Weights of a small transformer language model.
Size: 19 layers, MLP 320 SwiGLU.
Training: a variant of Muon for these matrices, 146M tokens.
MLP neurons of a small language model. Each row is named by its layer, matrix (gate and up: input weights; down: output weights) and neuron, and shows model dimensions 0-95. Each number is 128 + 32 x the weight over its row's rms, rounded and kept within 0 to 255. Numbers have three digits each. A neuron's up and down rows have the sign that makes its largest values positive.
Before each neuron's rows, "fires after" lists the tokens most often just before its 100 highest values on Wikipedia text that the model never trained on.

fires after: " d", " b", "oin", " in", " A", "B"
L6.gate79:165184086110154099078107140174079135138109092063130135176115121120149152142094126149160135143148086176207121097147155170133123116154173090096244121116151064129160157133114129062181104146130124109118118125149166117172145135152142101119153130070147125110169114077172117070155110129065122140
L6.up79:118129150077153132062138152174098157124151144106110145098132145095156139035104153149121116116147129138138160100093135146133153081108098083098075138142168141147135171165172165193156190210129088138146146158119066146105122114101114120119123074134148143129154157135088130139070106117119151088
L6.down79:117148133121168156152127146158115150123058121081176186098151084099136166058136177166151116197118157166136139137091146139126169130139141145188130105075141093151107117191158120131133098146122095097118130127046093150121132083219143150136111135140180143146111138123085098123124116135129132188

fires after: "rit", " V", "ie", "l", "ur", "er"
L12.gate114:129116150131049130114118107150060108120107098149123105201202170130117158111147127125085125141153162104114178155127122062109147167140087122127080156157095185079148052158105193078154165163150107083155165115113080170164140073118150129089116143079114134088150105094110126131167125148111147113
L12.up114:081141098152140105121121134085111112139113108147123163147151115188111129134149111111079159119102195093108092141134117150139150125169148141175135140137124154106078169141156125134173099111141099168192132114055092124149138134115161124157062093145082121067139157102161087126186061100131133129
L12.down114:122072209156133145134110138090120124117149074127157091134141165132120095166072088122078080097179147177126091112069116149148123121078103126085169133160125084125119152173145072155121167129111153156157141118120150080081145117145098125129109135115160140112106152096141171171146108214093150065

fires after: " p", "ild", " ex", " c", " P", " S"
L11.gate176:135123087140087150080118142172132116081096108105108145081149111138108107169147159130106110107092125160118117174104128088115064120160094130114132123144147168136073130188123195158159093100115130175114172135180211171096127121148164098143138147060136138138095065083096149106102066103119132153
L11.up176:149129173147082083173141110115106148135184106163116150115087115154109145200115100140120129099170182095117150134109173092093083156136077159127118089145143135153127114085140216154134054140080145144127134095116175153145146083142096102154108102085127095109140144141105114121099093137117141156
L11.down176:110113143120082195078110166124127107164176146103120181091102114167151138154125110181079132102077158179132155143083086135131143119114114113105153104164122181118083135068118198170123100172132159108145150144119104111092112145166170121136141121130133089130130047134093143133092076166107117158

fires after: " (", "/", "-", "(", "{", "\n"
L5.gate231:131138161094126140096105170094121126210092166139192173063105178142033160106109166139165180071164116191090116135164110132141142040130149124131160102082092122150092125130136139106114136138126127096143159133085126129156136141103130155119133130120113106131164118183085132119082125163177172153
L5.up231:123163119090106112102135180107153156175072158125190087056124119159088180124146173154181154083152090194069138128140095135145181090095176143147146088085097111160126169101158118176140138173171122148138120100137118173116137103096095116145136122093146167148106125189126119143120145145193143128
L5.down231:088160119132148151073150125108090115145092078185120137181120138157180186160189165053120113088128080168112118135138154133128069135144116061132152116167104147026159135051163157132131187152113176115207090136169162085118133085117132079122098153126102084101150161104159150137169187144138135115

fires after: " M", " T", " t", " B", " m"
L9.gate55:051163108166081085094189109190192125105127112123163128111106097073122107104106104099168119136134149139102128124130150121072187120164092047185142045204175136185148146106097105124087167154123201146144115154131137095140160095122061173120163121134122118165109125092158141102124153100123092137
L9.up55:196125101123115182118098193167123126139109117153130145105136165097116114080177155110148113146092102049140070125089175168129121145156176184101083141075139162167089176208088095157102061113080095214117158134142158136114187141113145086135110131107134162138094125125108164157182138092137123163
L9.down55:142136101205130127087090155043145066114114132106080126105146084138103155173190139177097111152114140091115085098095084117164167186038120183153166142140142179148125083108102122088058137125200163151158171140109142099122093163103136116166115115108124088078103088213139121124109166119116109118

fires after: " ex", "ec", "id", " m", " us", "ic"
L3.gate262:146210128063202136170104116141095076144117145173075072129196157161101156137179130133169145093075128104141141133133144153101101106130089095155140170108146149139131109173073110116095109148124094072135056126186115112150091183135182149157118158063191101085109117104176128098174127136161122136
L3.up262:153171106084162096167133094157108072130100148188022085126198125157115111111161125080164146098092108110145125167136150123118100123132127128118091158143079170097104110172052116113099132099117057105194094136176148120133110144135189138199123188128135144100135144081145141108187144124178095150
L3.down262:135073133082187116083134088139096090134137153217082137156176137198107069128155116100117156115104141056162155158162143150128110121109134093112088176166084106099145036119091097129153126124146104093180108141141161106141150138101165158176140138104097168138115129144145107106148139139127159095

fires after: "r", " ", "ro"
L4.gate251:214112142134086112120119165098072144106134131131113124150096137086119073165150145078126128135090077072128161099106127107198123143152112126143159146143138086147124137155114101148097132102146168134134103115121118096124134128183098198113135130100095120144187170155128079087189209104161098156
L4.up251:104126154085105162164076129117031153139145091149095154139153107111136142121147100115166160132139088187158094092154224102149155153157086162098124123113150104129160117090164132111176151125162100134097138118202158086170080135187042106130159126110184103144084187145159176100131163111110138121
L4.down251:146206093132099159064182120096087179150142083142140126196122116168082115131235131136120197131159120110093121144130128145121147134153210193113150121111193117127145179087115057115127132094117079152146139123118156124137144140144171137136128143140118153132100159173174138165116132140124212104

fires after: " B", " b", "b", "ec", "C", "ust"
L6.gate41:108110186162135151133134109150067124095099112113147048121132087088174221135174195141119119151115133182106085168122089092153082090174167117113127140114122154099127098086083170158128154129142075097141128137143105158136055108115123071110094198138149143104113144120111151124073155195109146118
L6.up41:092114186107125144106127184114162147057109158097123133154126085088169184123109114171197063138113154153111100068106111157170071109157124203065121222116140143169092162126121134205117108178164046099171090114141117205150132090132158143119088138131109102151163124140146150112174107140159136136
L6.down41:154127115141122098177142129136046091235162179159119164120170133119128075097189089106133149098093106122195098117143143103147110110146120101144086103100111127135139120169108091067116119098108130123124123137136150117111077119139104111141159173163225119162095089142110146108142173123083173077

fires after: " s", "ar", " f", "ver", " S", "v"
L8.gate189:141105188108121119138108137095134115138121117149175131129089112215159062121129143074137175160127095136073131071098142113093123176143102145122149118170149079177193119141187134133174149129132167080147170125135068123134116170169182113150152099155203202114094113108128128115089155111147140149
L8.up189:115103151171157095159099092135160156175100122136166150070153138164122171101123141130155095170085159141070118143148115141170143133127072140132119095106130121208199151126114100136102076136118157133139100145093142148145125128182160199163108174175056202110111092141139162143116135144160180128
L8.down189:128136092100109109114113121080135175145127142143169138160113126114151142100100168119125144174114106168154103168125157133179150147098127090184163142123118102169156146130097102066159142127123135105099183091163069129208147161118175073130148114086164127149089126102116079083102197124143222121

fires after: "ro", "-", "ep", "\n"
L3.gate316:141100137118126156148121177146132157105114176113163190145159202113080163133093166104135123151117172175123111112142118174118136114105128108205126103082142073090133164132121153155176115107090102146101158114131141147124129124132185163133175116179121151069152131162077114118110192182135080177
L3.up316:135124114135164110132119140159163111148083051146184094144199215167084132151156117067121147101132112137129106181155142100142120131145094157161090112084149135137037119155123163135096107178125126123151165088136148135088155147130184152084095130099156162100085149082079182134126149125173118104
L3.down316:178145163143153094115097111144124129087136122084158166065105098081144154144078148143173119169101162101137152116086116160157152168148173117110162104170112109125183137068093115137151151130151146134100154123210161112128129127154113116135102124165097113163116120118190163153128142129114147197

fires after: " s", " re", "s"
L9.gate19:103169165099181182116174037131147121117100174126099105090140119084094143169151134147122120108145117114073120160174186126113050125080159049079119136127197110107123109182183165108147107116140126158101097129132173151171113041136134118158122086137126110145050112157052102169101068076079132117
L9.up19:125122181050163148122163121124095064070182113120161165140113119105162154126128081135148135028175117104123126206072122080106103104128118122092104123103159148170092095194179192122136102145152121075111157111115192149134161126068118105159103105129133168121100148174078146120109101121128145150
L9.down19:149099119103171159125171097101127185093132111166123081074129096123159148152115100139203163145160103133092095163136174122135032087138164140135109131076113143130075157109112107064091106130174108129113175134160156103119132128103059089159106109152143137153078146106142194129182124125124153104

fires after: " m", " M", "em", "he", " s"
L9.gate127:078081163104129140207181093167144109092157141102071142149134143138129099114187111170107140178134043161146183142152109210089125112110096129085184074109134174150111126107099119159113128098147131133068121121140116096159106071129152155107107137114094109124120105058176133124119139168065092190
L9.up127:096163084112085147117167132119095159068076161134211137098063118162105160128122119173157138118092132156115148121191220100144143156173154119096129100101134110119105134102185100145139139128112103119144129141097144125138148083107047081115088110077120100151180083141147067136129077121117153095
L9.down127:153140157136082125120101138152177055103140123105080176097111177148095161097170106188109088128110128150138034079140148118137171071090082131130104127077179154134124137114143119170101100103155143075125131123058111132140137127093113151058155171152145114114107171124162129122118135136087142120

fires after: "\n", "l", " l", "n", "f", "re"
L8.gate253:065108095147132077120207121095119172174116127136097127163116119171132140117153161137126087132149151144176092137108109055127158083109108065140130109154126199106163144095170195136141185103105126143133127141179108173078086104121158145084190118150105119119170149121148122106138142138193154121
L8.up253:080110139097109152140127148068183185089162150158053086103177102134069065126121128108120123154142135122149155151151156161128140098071137200126170176082086170124144129160074169150163088136129152129132096153155149122054124191116170150108146160108155110107115135126109158164139146070135110147
L8.down253:065157084167131072173124114134131156131084094121160129218097106144151110136182126149119140076197101124145113128151133111066147083153139123116126136161097141154127129070107160127149111123144140178122122103121118118067166121120095162184156171159140118123086173096132097105127069143149115149

fires after: " ", " A", "c", " ex"
L3.gate230:154102131122140115101072107116099133160117141085037072110116180175152140154159136107124111151063176140097135073123135090100076145119127155000087108158200105151072113155104096136138122114113153136140124153182111130140154160083145075110133172140144074107094139093133157114108124109097124082
L3.up230:155098163143063141163152158107115096069166128149113102153182118143155115128100063130099182100130130047102194125141183126166123164189102129094144072174180194137106155110162130114159162164083123125070124132100101053143123172169152146132116104152091101129082126076121193174118110151114116134
L3.down230:119140235080115140140144146122108103105179091132093119113103139152105091130103088148097132154110102125134115140170142117061184150126103103122122074085097138179132145105188158182182127103104141152144074099121080154126142124114103080178128084113131118133159111138163145088110148101085214150

fires after: "m", " M", " m", " C", "em", "iss"
L3.gate315:102175107124130143133155205049102169176181108183179072117134125169105105130073158083141101140070151148077137094159112115059175074123135101095133116123119102122101087117117119175141133157090136205095124100123138169107127093155106114106141127104123165139118124111166168140124174194119140085
L3.up315:122091115153090125107194203069090140146214086112158069090126085119083117103134132083065120142056136144089131099163121116095139103160090105113126128097136089125094099129070142110133120115139144197118135095094065107100128139113101078102132112064091144143148136153156151120071176121133177119
L3.down315:095097122093128151132144166082110098180111152184156110063145111130113062151078185087125115167034107127099114107134144092070159100112088067096131119103151071114133122083096157143129169144129184166124157135097130141129109090122083097182154082119121174231126116129169125131145149195095177111

fires after: "m", " A", " M", " m", "em", "iss"
L4.gate222:115144154135099131132167104079147096162144113157103153110114098130163129197111082121161134176098167083123138132135190131091110121157137127074158141158115116187105129169093139118134167160070140162145107096149096145131111136074116079138069053133103108160136107121110121110167141143103173115
L4.up222:111129138145124173144127134088124120161138130139056136126093120114134113128114089115163080139095120126130122172141160139090131123138158122094158105207138103172091110135087135166086142211150125178131131063153104087141144179124135066160046066106127118130071169075129157150142169121104157152
L4.down222:089097177111108172108170095111150103174134150102031181104161161160102120144111116147133149123113126174118089143144150131142077109121110113118118089151119118170093140078146134126105131157051200163078137107110115122097158170196141048141100138098091103146092139082163133090171127124152212179

fires after: " s", " S", " C", "s", " m"
L12.gate78:098118116126146132139198157125114082167144170172116119173155136070159147064142103148157084175159115136172106219122118140124082096183078174110184115144152102107146130111134168110177140131146133144080092071129116124185151090148086168139119115105127061143080137075102096087086104104120172185
L12.up78:074173109074104150148184137131146108176158105111095127131129088137127176155134113204157143125169140165165124194160192134089098127099151146096099130056133128131065154159121190122133142092134127159160135162094098155157233126104079136096071116117125099152126170113122123128141140152122104185
L12.down78:078097128125129115146093068161148119079108103110077140129140151158151088138128093170116141050121116117156061106153183175187163074091123134119112119114129113088118095116095118106131118115119121112201142146128122129121142120095164129097105043158131068092156135098101138148129116129055136118

fires after: "m", "r", "S", " the", "p"
L4.gate254:179118160094121060145117125153076130179149168113138160109130150186168145153098168136064137135113141087130213063130069175123127133145136116145163134134183144136145116182151128129150115136137110206074133157186059176116117150136186077125145098161112109100159110109110091138127200106199116111
L4.up254:142140143158086121164105086068156128123037159083082185094100158164165133103165090111105146130128123126160063130110126162114087187155125140114153145089127145114090106121104103069121116161146194147074098158195156200154146137123195127175146182079129175186100137110077104126129135090160135130
L4.down254:133104200152140111101112079141105161105171139194159152129099148119128127170073173134167129163091107109130145104108103121200156076161140127121091124140220111144144111129134070105132139100129134118216118180132130118099146123115128085175106140146116160075096110150129114168141042109205181153

fires after: " A", " p", " v", " ex", "v", "an"
L3.gate77:183167135146132113150066113088121119123187187064146143076118130217099122129126139045082158114130166153049108105086121106056100168111117108099144096128180191116095122141155144140169127169076107184157163114114153102121083130184118156102134178130114107128145070135139103078118142135184140119
L3.up77:171135130152119132165072137120083162151175123116124150032144122214126133116105132125119143092164177124030136132132129108153121180097129102096152113130135143165121154128129169090173143156081152183129212128104219092132061136171169165107140132146131109113142086168110093082147124149151121132
L3.down77:115137088098136139152069139138126122085158149127162114081068104200048101147085061128102173073103175109065132115114124123112124150131105132144133124143140165122134134127162166129157066088062146131141124138071171033085040145130191157133141095107112143091141143128104163114114109139122213109

fires after: " O", "ar", " o", " d", "un"
L8.gate176:142117073181143193158140138119184156100078112113177128073063096154182128092169120128134146158152133161180131117168207121125138109134113125115084157124112099124091106154144108124081096157112135102110120088102164147141109111079170096136080161178109108061179120146086202103145118098069118140
L8.up176:158165161056109090145097137160086107162144122090116165149146144129155115134173069095139107124176148135150129115135121110086128197067144157056138105141118076172077103177091100110131076116123119146118138108134115144149106098189197132144120152183126068049084106127091122087106159162123071089
L8.down176:104137115094102072062161112134131089122156163116109121044130120155103107169122114130117096189138097110169120127170121110165134097104179099109165102149146091132122103110101055115091177122116144149108115111127077154103081101182095165114145156136197084145114132139145148135140094160148085126

fires after: " M", " m", " c", "a", "m"
L3.gate179:086132144118193173108172158086188179144114152106083130092062103107129078098096094117143120135160153157133093100082149120129108204109150097015138133101109113111139092098119094127129151198113180116169148154168196163157132086144105069137088158153106164113168119133172121109125127161145168121
L3.up179:117122155120196166139168118122186179142100139087068126068057101094114096098125099122168142120153134175132117122096132138117064203114124078005112138080118144113139094064162108141122137163110183139126107140158170206131112130138096080138123128147108148109147075127163133116123173144151185099
L3.down179:153118126167117229138113114111224148137151138144082156104146060144166132147099159139118151164145142142143125066085111137141098149080166087113138121083109096119155118113112084091138127157122112111131113137154170130138062134128133093155142164148054077158125151112171134118124195205119143142

fires after: "-", " ", " cl", "d", " M", " C"
L4.gate71:139118142128156113113138080096086094169169144125105122078101145134120128112136105176136129096144105167078080163155132172109129132155158094190142115104185097072150211109093116142129106161112173156161074090098145175187141101119149071094081173095139112164129046125111134106130140140109148095
L4.up71:144076101143176131136170144089183120113112165179059072072052107086081114069129108109123143150193150154120132183070186115116155184102132094133140122118153045066093154139120105116139133168127116147178101124129129137116146100162125049161107125120124180128109116139172084086143146146155141144
L4.down71:163139097128196137156181150125152164169175147191067117094110080132173070135136111077119102130148102060122096148125191169133118181081145072126122111156115121121093148093096125132176079123099140109180100056125119116162114097145129099092099139062158191069162135144128149086093138193130111127

fires after: " d", " sh", " Un", " D", " R", " un"
L3.gate136:136151152142133103144158133144156125121103126093079174069140143148133090071116159152112121119099081120132149147075137172120093190091216112126121107109112120108149117146144090141158150168130151140142068094084165135052084104112153073121104143132192061132068108138151095076173139093103157080
L3.up136:115155161086111188101146154125176130116116092030146152091106155156176125099078164127109104111102120110129165163063144172144122150162171136081055121111129115118114112137137044138118142163161116134179132122154176117037110110143158139085128106078172148158116146100165144080134141130117151106
L3.down136:105156195145163124159142076084152137115129124057149141077138097081190126070068172141132099102151112118170112148082140241156084175130162136174153144126123103125091126144113056133140110102170134149178125122134147152053116146152163175079113085092180107170096140190149129111108147105103131136

fires after: "ec", "le", "ic", "c", " N", " f"
L4.gate196:105158109080114122113175136160150139149130113174121124133189151177132147196146144133141154104181102082103096134145206161135104077095135166124145194135097122060136106185107114071119133142083081130125122132200140133152081087075175104148141106083145167147140096141159155084083118119186146118
L4.up196:085205135084135149161185157147102147115142124159126113103180122136151136210158140109135123153177132089107114143143166161166123092107141211150140141132138119087141122145162115079125118149104101089157099134214159089171071131070174096123148122068157137125136100137115130080106090153150104134
L4.down196:130125134177117127119139142125042095120123134138156130110174133176108117164226105118143197123108109119150120125127147155106184151089096116182128186142081105123148073139134061133114089131123087141128164142155149140119149139127125091135098172136101128158075111134191146178114134112126126139

fires after: " t", " h", " M", " T", "M", " G"
L9.gate179:087137133180102099113140088162168136145107150084090109064094163113112059105205105137157146143136135108086176076075140083043115137182077118070119120162090147153081064148112103120192132184122167140136128101120138169149112127094133123139132137141184135149123132175151158156127169062148091152
L9.up179:057097189106088095145161108128147112141043191109157111055146155144139110048136113140101151126109125098050167153099139150127086154177130125164119129083092121131104145165142126126081163114088111160077117138110123067184131136117143117166170148102133131195075105133133154165169178092100098160
L9.down179:114052218130156174139110134152110084124132174202164158136124141098068168110178206102085116099086114115159103095143071154181137127107113142068130178146140141120072156122135186091138118095127177125129128158128123143131210137205152122067118108092090138111172132160138101160122181136123141135

fires after: " un", "im", " S", "t", " ex", " s"
L6.gate236:089155219148162161177149124149146179119140098072120072110116198138109109117131102136172120072075111162097117129164068125090160187104083169127143129098124073120139144167065127120077116173178089161105142134140123104153161182140169114135157126141136150143134166164158055098144173102091127136
L6.up236:166152095133137125130104055124174091142121134125154155163167188135151098174112084214062184073143163103122169099144131082153155133058122173077111184103154097112169081099087120099126130149139107117082080102149115148169148107197136161161080131141152145193069195099182140176123108104141163139
L6.down236:183100091078132168056117123091144137103138163133079167138174161135133136165142147125125098124082105098092163115138173120110107054107131153083135144127166129106154140183152177098190175105159095108162099068120101121161140146146138148145119121200095166145156143165066125063151182124122103104

fires after: " b", " m", " l", " M", " f", "ar"
L8.gate306:140120138116152145144175152119135149107115103132146166113109193142140154111175083169106175135102181150105157164224175235060204149144095166146136107126133156129210099156120099132100167179127160151206130142112117083088116169153100064156115094148150159073121158110088163137086136083140148093
L8.up306:118110104088159139085142129123166134105139087210164095146109119101157115172107125194145189132096125179147106145101164189107121147143112107158144160123102152181141079090152100118112127126109168155138044161102119178117110181177134161176158094085081164081121168103098140098141105104110178111
L8.down306:180045106101150109079125161106110131197081153151217152120117116120148097145092168162098160107095086118149145166074069140161153104094160109125144170168113120096182175130136117103194161141091069204182190151130089143115116157155081133145143178099158127089092140146106126156144093116169213111

fires after: "r", " se", "t", " or", "e"
L5.gate219:101140142157119123197102149131135129161086122162131178199176098127172118088149152120131133143097144060131153121178144144135128131183146114136101095142142162096128109137126158134120169115117106083145091124067179082099106071127154192116173104144132116129226095136102132148098097176140162165
L5.up219:102105197058148133108113146109119169120062088084187202143135149082068114097130147148088092178127141154132202151162164114107134139124118117116093125172145152160136068127115136149138168128159139077094098113137132118129096096045165145106217116142133081174174120126157094127089131106063112146
L5.down219:145156152165166193100157115149100158235211127087137119086105137123156126137118029190123129114150136140104062157111097163111107110084079117157141125095113091151074229167132068147140120143115133193171120115151155170139127152120085101141132101152110160105107114130124129102103113145109096111

fires after: " be", "e", "r", " was", "0", "d"
L4.gate252:119063167145084163142044136077173138170125103054147214104141116107118123065116185112113157130099106093102100140198133135143078158170093097113109096155089152119137171114097144156143148128167152106130156122150154089161108148134110163159169161149131142158136183115151110124044166073124133210
L4.up252:105096188144074121143125147121173146136122130026161189113123131106131145064134175132091146120098084075130099150177130178102150172127127041108142121168093126091174119118087167172169140103151141125116133130151120094155115122117139186138134115119130103143096195100168130110075201103129108185
L4.down252:149145069158137163123130113174065173078146118180125142122173154113108134177133117131170143125135135110141091064126167124173108130090164106139149150093178187100140156144164075131080093139154095107126102183159147142106143113135151062095090125063090124130139068132127133138165099107083177131

fires after: " d", "eb", "r", "st", " f", " N"
L3.gate172:188185131142135080135057103085083125136119119124107114117115172139066131170084119118140088116132128121131127123127147120165150120155122133136131079116127093136128147150123123095122150108181161179058109128075109057117101107158147139081127203177121133174180093156125108139183157128105103164
L3.up172:173210178115137062137061107089091138142147121120105116135140149131104142161084119112140089123096175086131160119102146163160151113125103105135103076088088103146133124165147111100115140115188186167058090115086152058117075101157130135091096191145136136141164100174154119112173172088093117190
L3.down172:112107077158154166093129093105180112065122106125069103161102085146171081121136111187131172197087148150139151091170112101141134145110106149131129130155119157155156135059109119176104192115107103149184129180168143149067116162116134108111163149152126086109064133129149207092138144184158124076

fires after: " n", " ", " l", " f", " 2", " ("
L5.gate273:135090107108134078096099065181112197092087143132110141092086103217119137106134092149185131088101114129070132115121135162141131102134138082122154153115097144089127151169198037149130095184156179116096118138130105129115055173082165136107144120128110117171195143172148132133157163106151113130
L5.up273:190081102126099042134087113168088145141093166149116085123095104181141134136146084137139112115121115136078171124156113181072122096131169106100150144129110160074174152159175086124134138197149171081096081175150103117159080171042155164090146138131117096140159144169157114135133144154127187173
L5.down273:153082099106137096154139127094094161135113131208101184089141125214085128158106150136145128111140111169114096123122142161122103148149108128145137172090106106125158143128179017206129059118140162126109123104128198138126066131104117064114158148119130113132183098119192122108092139181127144156

fires after: ".", " m", "l", " l", " ", "re"
L8.gate172:087120123138050097103127107096171141097106189084132187096032166146110151144176127125157056155135146180131122162123171106144135167069136118081123137139146119179102125142135145168150095120142154112080146161130157085109108170120170135170160107176129142163162176114141140102091154119117090154
L8.up172:090111088134109139148114153146163114100149200113108147133149119118181124146109116106158102113155119149109102133115147148094131156120106085140178100097113152140115107119122107170136086163142118098037174140138100161087074180082158127165168175119139097130097132167130144138147147132116138125
L8.down172:109109173138158132096129091146155112122106088128128122143128187120106158102161122150153170104144084141148114117108099080147150133092202134168191164141127187148091139166113097106123117129134178175077092125104106097127089175164059161168096174113115061169108095135180113135124109128143098143

fires after: "n", "an", " ", " n", " N"
L6.gate196:164130129124074120128097078153046117175101151077115098138141148134095077156154106074113169166138068139188099102135220076101170128087123050139154166138173136103106076129134062118089135146095143104145095080130095136097106101109107131113175112132166142100163133133146100093169157094109109174
L6.up196:170103105098122125159129157094046111126094122149152171117143147194133117132135133114095096193194119101132081128157136150099197109125170129116204136101214122116075078114146090075099194116122108140178124137155130073116135161139161106064171091173150131168133149175097105107084143122131086113
L6.down196:176123078112114201110158151159115081099138139178087125150115162130166177125115189144194139190177132152062100105156115153147152120123127162152111204176201081092182077123186156072144109154170054124152124133149172121123138130095128095087133138120095176147106128152127140146140159131157133106

fires after: " d", " b", "b", "B", " D"
L5.gate124:159109161107147102131122145196109149090093155078171157139129123163174195129113151129105184133140081086164101191093111104125115108078134102197150093106122095079096123130081079142166151141133172105127144123129139110119120128158153168185146104042157153114132145136115060042154114111059154093
L5.up124:159119137130155147124097123127156131090143129086171196053122105167159139080102101129124150102147074096183126182085123121125145121114128137136115079127133118129075138165132074148182147133146180124134090125140158109132120108135142165177105064065175153126115101057102046039163109088080105088
L5.down124:127049184138200108111123151161115172119092136077115165112114094089179147113054138140157161068163078093150106132116147119124140136121181131181145082086128143156085110147086120122189127102153103069179135125100110180159136123199142170129166111099149146119073129090147100089159116134100142103

fires after: "a", "in", " is", " b", " pro", "ec"
L12.gate309:124132138140150139116151130147097152139156122089117112067203117116142130187159112107170154144044118125111097109059123097086115111124096173133132097095077162184119168091102127106111129149156143150100111130149123121159071194161137196113047147108151091112093108140148168075140129131124132088
L12.up309:102084125111087155128143177123131161054079125194130128103121096124126109050180092234143083128141146108113062108088136133084132148118134163111078141145164201136068084061066201152129136164118085117127155091131188051111123142149155133089126114093176115182137116141122108139137147146156169082
L12.down309:147124091097106159170121171198070139118158163109086136151153150120153117181155071160150063128074115193157120167038142099057132159128111143086136089073127119103123146094142169120150110139138195120107108132146155112100118104152143184132148112136110108185137137109154141184116151094156200120

fires after: "m", " M", " de", "en", " Mar", " C"
L5.gate227:176122089170127136128131189038185101184106115175101082147097087174094114148099161122122122096121127165133132174112113150104149116097158108066177170169140045138158169124118135107138193205051195133122083120058128116155074155115180117166130116109135173127154109132161079114133157157117159138
L5.up227:130080135166117100090211091122092134121078117166103128080156116136149108139124141112138105116173108113108131126109108071122095183149131131129108182140100091096094145196130126119122152172169189165137096131115066133113153105120150111180152102186101198087121130080155119140112172156110163168
L5.down227:112125141120157117141153102111132109105171153126032137047158112163113062176142133105105108185119094152144117114164174108107066149131204080160144142150172085128068120119153033109126125129152096131133130109074090077173095160157108151167146135162182168143116138111063099120104104188105106176

fires after: "el", "act", "in", "r", "ult", "at"
L11.gate85:145099085105118052140087131145071100112125142145093114069131135100080134188154058081164134184184152156100121054152204104127155098111164112065113122160130096109122153105157125138154152127223056159132091147119181100160107100109099160143134114154104131169178145151132152142080192106100121145
L11.up85:135133194136146199122131120181109134177166115129142192161126108124084120089187104110170133172122167139076067060153146126201134184103073104157131145105108133099176119111164101104193146104151159151194103097083118157128103130132140084179174128089124139130089157139138103065113160108134109132
L11.down85:162141122069149133122142106196134116086186162158095145124165091090119106090154120078046092207125119100114067153163108124132097142142139128183109152176126173081125130125119116155101114144112129102123093219145134062141127106157142115123138118142104126098060136169138097103136137083072149101

fires after: " s", " S", "oc", "S", "s", "y"
L8.gate67:145078156141141165121151143098145154171117093142155126113107088104133143160150116108163132089168089146000161203132114161107155138122084156177156156116147097151166129168117128170122146156157146159118114130130127149144089112144121136148163110088072192095111064123114125144162158135113059123
L8.up67:117090156159132142180108078121108125153178143155174103131151146164071154168093095157153130057130071174082128167148147125134153148163078129076161147114103147093171100176106154195143135120150098151084129086184115158184133082156176131211155147167115130111119086076062156157179089172136124177
L8.down67:137153145108163123144166169111125145136120107101151059103073159143129161156091170190155083190156095121115110156127055116147135116153152147164112137147138162126057123196060155094088123113140176077128162121145157165157124157113109103080165096137099117189104134142129153093082109080131104131

fires after: " s", " ", " n", " f", " S"
L9.gate202:151134210097159092196139078140143113139164116151071073101200129148180164092111133116163168107156128175112149126161135149118124125141117184163160155066134106109162137107127082138149124100152164084113100134173124068156093106077124145129130058155111117130125109087111085126149109103123100153
L9.up202:110182086091074089177095122117171152108086108107101111090129145135172125098121150111205077137067142099137083131144152173100103149142143123154152134128175112154063121173132111125192162101128149195167126138141130158113198127183093140119134087201138130155059164070138171076050169084071073143
L9.down202:119145120126108106130137122125057122080180086123111133111101124140154114125134162186099159162143177169153136178099148164199173095143100107093081147087195140122141085156171146097108198128087091143176166149134138169141101101147143117109099166193078125147108155125134159083117086101127093085

fires after: "A", " s", " S", " m", "U"
L5.gate192:068182167096145112143094063070121152072091137163162111137144124133168166132095142165177182118130169126093122121159124166169184145125100147082125132127085121148158147148133156081136141159177055094104112112120153125158125125113018084142115134148183172101112181148161149130125134177116116136
L5.up192:146093150128106150095131097157121153111127135183170147153118175160189154080131129157123148093148134188064123175116111121171123133102082119068126162126149160151130128179086164115127132134158105131108128095153114147149147102158077074200125040099167182081080147120133097110135167156122124194
L5.down192:110158086105072180139152097096165119122181155194161111140154177138137104121107068156152136143119138123132137158134104075168043122096139158114170112129120099119116119169132147117130113138169110139157137119143147121141121170090147085154102136107155138117060204081157105132132177114132159161